Weights of a small transformer language model: rotary positions.
MLP neurons of a small language model. Each row is named by its layer, matrix (gate and up: input weights) and neuron, and shows model dimensions 0-191. Each number is 500 + 50 x the weight over its row's rms, rounded and kept within 0 to 999. Numbers have three digits each. A neuron's up and down rows have the sign that makes its largest values positive.
A block is one neuron, or neurons of one layer that tend to fire together. Before each block is what it responds to, as a language model described it from the Wikipedia text at the highest values.

Responds to: Adverbs modifying a following verb or adjective, especially -ly endings (widely, supposedly, profoundly, officially) and frequency words like often, still, not.
L5.gate27:459479492489630461505605493479425508559568533452538539534388525569526464426507521441577371453498497524536495575543455526448543511518495619479470565589528461565501487607473406428459592504506529511452487530516486460545393527544503614567523479562500552451495533456439453473473499498566520515555467499495511501538521484505464499449467549449469512527490516546495454435444465539606547491453576503509542554492460573524478494565545477437601546495489524557508525432629512481441508425456478489585516468438553445524517405553519514495466535539530615596465498469551557471626452465466540520
L5.up27:548512542464591481463446457498567456546465443510519526503457408556455364561491465560567513574515555452533614451431519490502485451447571530483511530478492523468499512394532518429476419523485436568409528422550472468406505491481525494434506484545469390552456539532517439554430427423511448479564614519449547511458426542522520512432521520477536541581543495553418521503430513560571545403410535434502477493516487529508498501391499554483417539484507472454460505453460515423520463530480477550513502402452515486543504575568472458562440520513485436564508510459613514453495461618420425509
L5.gate109:537496514595510459503493476558535518478425450518535439447483536622527473465517414538519485602523533600544580443604487383454452444579556492518472533471472475421549515481498368502491443581469463541507574385539476492493471527524510593396430535473514529459429560519487490519491546482487518495574529438495485506533527509498465532501563544508521536500596558523499469476370547445504470601447539522452552519456435521479515480559505599543552576573567494528518572447535408419438495387512482528591519420424435493485497508542438434524512516448492531590417456556491565522509512533474500498
L5.up109:586466477535464491493507514514487495480496531564560500548444506641519517462554522444598504438501522494552522487491588507509552486548505527471523461564505509560556497461500507477501612420509511529427549409525517664622524501508427547453563559474471460405545467473447457478590492550507480498554522499463547560480556492488444512493530463510481501447473574556437483551455565464550480418470568552431420504604505649500540448488464548459547538526516475478526520446469555464543478479447521598595330529478533540503543558529543512582507469447506523562475423493484640515500430509514545515
L5.gate158:516505521545569455446491527544509558499523488517578472524463496546605470511507434532477425530445465524506542484503606455571507537496550599540438481526545567492539544522496475403467535524501563472592477529562458542477472520512502539471530470469397512436556404453374483430593464488589521512542501530471427524505529468487416486491480454421455570507506541427482580458459495570461511569525639630536566503494418554503378511525417407538512500442531493532549495466493547407437555514424457436541521442591535521560532523516572450509458524592568561466609517561507478438497524481499486475
L5.up158:495495579525419484597498528530505530477437528496587533515491472473481402510486446511529519510506482450644416543632415531491445552459544477594462528406470590495501600450438464535522517574589503543547464480551522515492514570498456599487584524510501532536524516443460462496552508439546462512573486535420557492530621519451477465498466551525498563525470440544469475414573534460502468485490446443420567493503515480541449479435497544508556389570400537472518519390562500547471522510522582536518433509573411514517516568527550490546582468509554456470387502594433544464531499455469564472
L5.gate333:368517474555489474412560596531508547468404442470434568457440471458542414571570437470515517474519498499533488493499455421466511454514566544549541514397497527325497554413482447538534426569450376427487495513531545450465544487444502470468553543486436507504531468552504452549524542512511536518422575433582494533458477463505397438468528510507451465429522521460481548477502489444440589550499523410529563518453517543452557468520449568584465574361456482456500514496535446458489552496504426508573473503518533436548561516531547528553545494454466484587480448557513484503602437526490564470
L5.up333:548440440544427456691517489480468556488574496511432551585477464448487479384470482517486563483587531533494534449436371453480475507495501466537524532473538497441475525472497464577539490458459499538471400564428588414453507497532440464444480599516490545473535494477522568513526508504611505480418514513555537517489466531553505545463538525477451400461506520467444661534504516459460581515510592539550491395547557467495516531455597461498593572480543419473538451444564517500544540467522486482469515533508501489487419458498518413542531533472446391558436517506535492527496486424413428478

Responds to: Adverbs right after was, is, were or has and before a verb or adjective, such as largely, usually, radically; weaker on final year digits.
L9.gate11:438604411541461525490523579543471473556392418453588534553345431565528545492514552537580487388479438565532388507502458493487478548500518539444488521399395558394463558515499471521489499487458496473517475572454574455596522436457428529463550525531540446558597517448484536422541521517517484478404527489513534449490595465446542509473531518432516479505506544559418596478530482520479430463460549525539450493503467511637534464477533434492510592522458481475497527489556504519480504454535462580495507540494519487550485493556444542612525601456459507511553462443432475528490400510491528531
L9.up11:458480485467547457486469419505512501519489490527453430453527456510564461448586518501496522457525432591480572427517533592510576514584494483569496509471467516612491502438566456428540498561510543505501534529441530507583468421481565546596495508493497564508457509549503453486525567612532460534549539515615574470532551492467471487552513483429512547589528545470592555512472526426483483457467451555429529489584514493570504527532446434427539506623477416454531492546446489492551452607430475399633537434546503577544474501570465459515605520450509446550488509500589578575541492604548499529
L9.gate144:527542646593362461445496481579474493504526561493542379434419451567519440548483531437470401496578535575455496373470486393505539563503598383498446452416453520457547579535514504512511392492504522476516424497510500517502550502518466570514451518548558493511575466496526486491533566503564591558417566529559403509490525497547487493476556561490482537504520438539507597444519549478536537546463504535495496507525492543515465539547491441523620493501489472539524589492583506530541487504491474549397476543531589547487518430521447525484500474539531566582522508540543540503478477603553428469
L9.up144:470400561515578477431424439467456518521404507514495518424506566368495503606424449477485545555518483574564387502493470476561565492568512417504487411497570467521545436445582439533507462574425504596549453478450523427518455614466578514489467558491532476486485568529509510522448550343499421550496569552499528381566531450441457499438540461540553518593495476512546466516501477514545485476471413543542624451545461472550492510498488501515483523546407496522572452536517442515528476492476524453503553548484458495576464570531448449510508507519521463422497526487557460547531571545485553426
L9.gate269:445514492531470563583509542542541481490423450445516466503481404528454510533527431486522470475474512547436507442491468513565537443509428415429450546491409557515450482555554496503608435536438529498557547487543487562562574437486536491526463566486509503561552505514525475549571568554403589470474437559515510493464576468557445528439553500563555517405496496493419430426463446482500624448490481616434545427492437503486466461510453424529554475609507449554496499402531503491515505577430455521504421484494528585483492477563476479601467509547529487494548536498508542499520401625570357518
L9.up269:506477478473548498512467516533433428612442562479503471565468484504503410434586465499503498431539509511419508514498516624412399571579458569529561541556538452467487525553533549485567498504582412546551555515557514550544525584451425484431450506469493568552507433517482645507567395517530523605528529465492524423530458504512557508454512602513504515517509557472504535478503458439499457449532594522497456487457591518463464494460441527457512467472554476564505559393601499488511475554445448460429587400473452554476606497501462506488478513493600416548518528479487560555488401471493480554
L9.gate291:465532573483494466511502403516519459525509520436562417556365502457567468503479493506579473590503513435503469485505527459506530575471524416421419391488549486465438508458560460525438436441462517420575400492471446437483561486512496531531472500513503487440586455556493520504376603604579521464486528484425447491521460505545497475459576480458438571585493533527577578490463557478530528505515486496505561453519544545560506490452528490614527503532435442445457547495542485588416521587559561411525509591522561518484514608558448472496526586516555468442587533479445510533565430514529548458
L9.up291:613499488504530452436449463539532441451517476470529421538551496412482450511501520467519561498549413608500486413584509512433553463504459494603511474522525461458460532487551494463537525482397399440518556528498577452510594540569570447551522591565495507526561496524498479451616488537474612481470564584474550478458550491517431547467493463468485482601490429607480521498500507447551469424399511549518609434465581506478521496537437523578524472542475501470503433468475462569504418494493450522529438446559548584522582552524511453498525488436541550508424510437449598531418503470530612506
L9.gate354:511484534582477533461508417467571516544504432520683422474469575538542474510521482464590556531521464488490478568445532530618429547524468523481380501514556458474528570463560394461561435458506510365516613480492544514477486559498440624510528478490480565447558453457509498541514526559539572473540585514466434510452503507461484587538456575474537512490495531540542525614431533437565442526456564436506463478585529511580526467487517521580523458469533472541549522580562506450591462381534510498442502432475528470506483524511515486562550473539499599541477518544517500462554576533533555504
L9.up354:511524514506489503488394467452460452541456510528468535480471452386553485466466455548509508469538440463489498556514520536447506508539520593561468594404528541464436553417472576510503554520480479478572504490533583470534639610490475505458559499582496514525488476460623570488580478397534480579443406612558523403486492547447557530420598489531496451457542533550518473425511446472400639457549476560437501498426416562569562459540534532563509444488500453476456498459553518567466431621487462554506542523423450443494542520529581487506533519454510473490484508548524500532521491447499487548
L9.gate437:471538521529571535494606422539543503443518438388535525530451456503568550574440497439500422519465569476528463497467559473515442466497486521508485468443467500432586576467474451348598472474549552527511521444537547483522509533484488523473461529457459493474509454461455495434456570491541526535572472484532459502534395458539464484469458509441523534598470561525428546418472544503494427518425484457429483399395447431568523497517459537487601529440583501498543584419542495486509474454519514441487469547565429495634489470507504527565492455488486514487605527629565504407590596529533461460
L9.up437:546450480527489541579449545579539590457471470421468499474498517536525476565512546479498441468508499547568527584482463545488361481581528503454415418557551466535518547552495414586526467408515522524600517588527506471530497460436555593519539523428386418537509552624537464375445536527574488452452460531480544556492503531468599515499614523490500541536478548494465496477471427522570527481478495463495457521408461460482585461497454518496530580460416497499528520474502504598508494542495593486521465587569494521609445539520592521558418480528531475449600478443478461561501525463506491556
L9.gate493:494504602617441520573490518478451543524448454456539455465309577505553539568457473466485494584479497542503494501504556533496539512547558496474430467443485562522498570404481467463531429539518522444481518474535491569504486486525467544490443493494379417505514527512518488459529569467434503547523487488442368550429454414434473519417439530369490525538441447552449476476524522409653500597477567534418538546563456457425495543527485509585547531510480462516503529481519501496511514495521512455528344525484536488519427448580469548611536530517457542497527577496553489478486477520517489455
L9.up493:564514519464492516450611521519515564423546584506557535500524496479490521492498544518426462434494512389532527417598546529508462557573524497448473530458540427463410526495490477470462510389537407494545537451554495444569435500495416499482502531445469571414579458480428605490470528541540530514456476546529584464446496579407489444564501575515532498538561512420541587489398545481402474476483523524468430467500538472447499524501559492467469467582576435472534427470511562587470526533434540439513532470568462510522520474506500600424588457506483474411465516581563461493493510546434453651
L9.gate528:501527639500517488453545429590468523428548512434469531492531505477491521465523426464404504473481472505487486527511502404485523473435525468448416521445579507480522439578525479457490458456505583529518514506395518477497584426452534565488451539493511436550491545461372474505418580510506463555548463480463527515514492515398415606393535512459435529579536604495498547496420570461505441509464578467450535456493430467568616446550593503600467455478495522487482481482519489489440395458438582447541481471507424529538484583543462544629547517506590575470493467540563497560494503457490471504
L9.up528:436446485511526481518549461476612504432565516491520434517462399530510450418486480433500403548515514531429494383555542451536545441527536558408464494526571540504526430493462498448437482470516512440540461527525538462401464423472464590516439585527414494527453525514494386613503531545491496424574448392516511555477552500513458492576482459476462521523420529433537580446444540483538510541422514478491531520503511541602516515565544500558534603630495460491537527558589437446401458526569470465486442533483523483516430515517439586489390558559430560488469535468468474497467436465471520489

Responds to: Fires on "of" in partitive phrases after one, most, each, half, neither, as in one of the leading artists, most of the land; weakly on mid-word fragments.
L8.gate33:476548535600559577486530582476508546451453431548530568515428434525578499539350408433541471515485423568432476433535466559557562469520528484449426489433516481554536566410521530550571468495470428514527553476552610498521451468428412549508448495535412511512437582444481484587475524531489525514521503446571502457468435473471407423508582550379473541461512530453415502429457474486468473578549555404523431414459479497455482458539485485479618452447453461471464586565481518483479498529466422513508502514485597524522501519592497516508470530455554462506586474443552523477505469522506485451
L8.up33:504409459513443469483486481474465438517464430508565412468492479503567444533459529542459444484588543568439435490528514578435564486522510466488451434440600492469509402449436549512481528492517498499441508438405496488516519503560549500507497475374505391530545565478537532554541547498494461542491608508502498492534468564463463577529514371453591398557542449516453460534495530503515508556437579429466428416619478556533534518559537524506517427576472510453472448465482444500494477404502475517500493504589519512530560461446512500440400628370579476455477564512560507511412484543434533511
L8.gate373:460443482465559487530562426430440441461436411459550551492509534523556482542503416511565427575572452530543470509495469518528524519498493493438481480385476585518511549445485458430502409603505428558436530412468521500481523443508470477552403382427491424512512493464504544529504524594542491564497514529497420479584484532475481469504519549476468488569594490504552524468428528511641503486454463423461524500592433407462550463510487520523590536502447540570572509491397479398450550468512474564526516474458552556514516509543581478408505589573465427468627458470488474539540520509561553495
L8.up373:463473428492482475497562457531530508450435431469451474475511448576518589519492444547552569578506601570554458510487515454450474453463521512507500553528490565495488551431440484630575525522583461453458579520473576511480533472527496494560464474476451512468515458431503607406533460524525630544543381485557472499476536538412536501589519571490509475546542529509519605442446546359426494511506516452523405472520485467532516578446542561536555523426552465500470443512441500432587523530558492499518559468538475419489458553519587416466528510585497460576479556565600447585541520556542527493

Responds to: Degree or manner adverbs and auxiliaries placed between a form of "be" and a past participle, e.g. "was well received", "greatly influenced", "heavily tinged".
L8.gate56:512473463601568536496543420505437447493513585456445451453571463469593422418512454499550498577509464493503520575452608498521531425486463515540579413514472423474442466448499432518442477450528405458652482428584514498560524508506510571484579390502548498534474538469436502508436480590499464583419461469527524458505494487546489559469493612487480495559474537489555482442378446437572489525460542508511541513583532518479543431505421526554500430518480486536468483459579489543523529436506447492523523480496476519502462413498483465475380451431478532418508422464420567573526442516506504602
L8.up56:543488506500498522506591487550568557495509538514580430507475564493511477525500534449530407416520517344454451457511471466496552475520519434422383468470396490493539478516487445512534443414416539520442578486505384482526547536478496557475456462537587467373359482519467448525438635520476457538467487517458434539547571515521558520425533572457486480465572435500515437519485448412530476482406505584483573501483469445463595498422500416478572465545480434464532489475533487558435492471447527560458515519479504579550527468555467538477424584535528515518540523496517588527551561554517554537
L8.gate471:562466447568473425562588527486512515547524445510521491429526539490532462526566519438543534521476512503452586542574515525509476486484530502535465486452538455397539461479521501462481444521443489509431555510537487438633529489480502608469547510427499533533466370554486461488449519541470436543453487440449552507486465431463454561477512571468482542487509641475569468527467488454512394481506593498410558429490379421554554426588509398546539448559517441520568563459582461542560565467433483382556470490517518443480518352492470449470548537493446505528493487516495500558471476443407522568
L8.up471:518515594554493486495501482526533498572407482536440407480403552436522497541485492519635387475460463450506523418554498557487548519465512475462481467509491418537479483457530505572432474429521573463501520520598400494458548465576496447414641481520523510511447546526529588546504480562533457477416464435454521561508528507502434527450565463427565503517530458504486541528544556524531456535538583531552447513451483520533405522518506515505597536365498419406596491423542402470421551358530500508455450515504535444557489494460480528467497459564458506464501539572551499511496574528543428533

Responds to: Nouns or word-final pieces naming a person's occupation or role, often after a nationality word in biographies: Japanese singer, Norwegian professional footballer, guitarist, sociologist.
L5.gate211:512427460469579548431478507555435505481535536494441556589570523552519524469362492535529504441524521532529579467480683539502595486475486562518460518541532510513420519542500459405473545487485504438430441495526476546446586479464616523509551437503477502475481484507536466533471503510574492546405486516579539405492474429443543485464509452537540529589541468543523470575493524535497504499420526419644477541469506542589495497565423523418518523380495517522505512567506507517581450486481548476478510507601531494549476529519408536555451456580452476494424432542576558517581562487479401509
L5.up211:487487472479443507497479448490532447450522522443460576594483452576503512451525466482590490594532510514526495517533515557462526454491430553495531562504425510517482509475411507536453612515492501509533498435520439486483525519494520597531438490455429520517558442575484428432458583524541468539528470474550501489585617500535424501592613411591445415489411614474466488492516447503525423461507506483498439551524529530575575513577445485449442476497473530585485495488547489385537453454592494469444516594670401487483495474475451450573519472399504513533499564498497557571575476428524503474
L5.gate434:492543429515492534564561500464467630475548524511538448575471532569514464481586467454580505556497536626481542514523510635589468474543441509436476511571401445451541532476505497407507491562481514455520426481517472467456575560558461497558477485445436476433454514531460478517533566511546522416551484546511491526506510490556533568481484500457494615469489563595517511536429543412431526474498450550557542645411531546566489508527512526456522440552457560459508444517484498442420520442429376437426526466529461514472592397504471452519445452451578464574473532467510553477530493449548471570
L5.up434:519490499532482527429555504472513563457495476508518542610441447614431434489550434411467474530511548474438599443447519529491491489442446420481461583548463515421468446506507484480537513504468458463598541492468531390529528540499456456609607467435480536472448495481464497491526516600497465449460512444508466544495317520468516429530448479532389536509518516563545507521479497446435532507483479480505559581536567495497462571429429464439562475473451474504582471627432464451461506466453481451593470502492556496514478494484509490439562412529587497482532542490530507478477433449583597632
L5.gate588:427484473560502455502542512414500454454526457490463529439517461483433495537546477513499520531524562407544549494497508543537500511451426438527402486512542545481541556429456492485477527449471465464531502445476493420473503494479493521477455465468409463455460429551623422523577477494517475446613457532444473590484414510393491515470546527432518510482566448450450542507494677430507601508504474498390415489531429449406582567459560509464505512589565430440442439515519452571468494503477496520526365506506538445428543415525533471482523525491533518578479468481616487547508507526636483474
L5.up588:509473538452538537492487552587601515448571527489499546441518450493512503548496480491567493504513547482509483564589596536559554491455465471534550518583502536487511412526432469381517594460543486431461473469610418428454467471439436463460598509560441490474507511479584432590536576491466467504503514467592465582537596519480461483473488553434547494465457569486444393388549515423485489456509550523578536570522500544478497527500475432355599495565514513506456500466584440379528519553489589522551488461487477422466545504455529445567608487514519507542478513484501436503498526539416463533
L5.gate687:452515359504488456481516549452500408491504441385521454500483590479655514476475445378492638540524553499498477481608499462434536527473466459513507487454510516529470481544533488419561509545427518550531496499514484525471522488507562440494560543433360551472530589590456585561485458560489509464537572552515457468516485479520475481479497431442459483497502524408465623488472536536494427476514483439535487503533476518555467499522455425481446496470481542519497384422579548540487557426389524417507482506540437391550471494484475417540483455557463548570541506404482455474567529494492468450
L5.up687:550491477556450585449523504483524555520423504501398544524538551544571610467457545527623524458554561512445501477534493442544462480459502510516486484521471486408508496528486455401391445576488465480419513433464510457495424536458421534560573623496484594441459491579449511486559430544458506456611400451501453552442497522390539553519500521525433463473439437488528447544516462410471506473536527475510504498446523482499443485490463516570503564512479607556518500497587482460509467515577513457500544549487490501487612486589450569594437479426487502536483586567432500547481496581550607542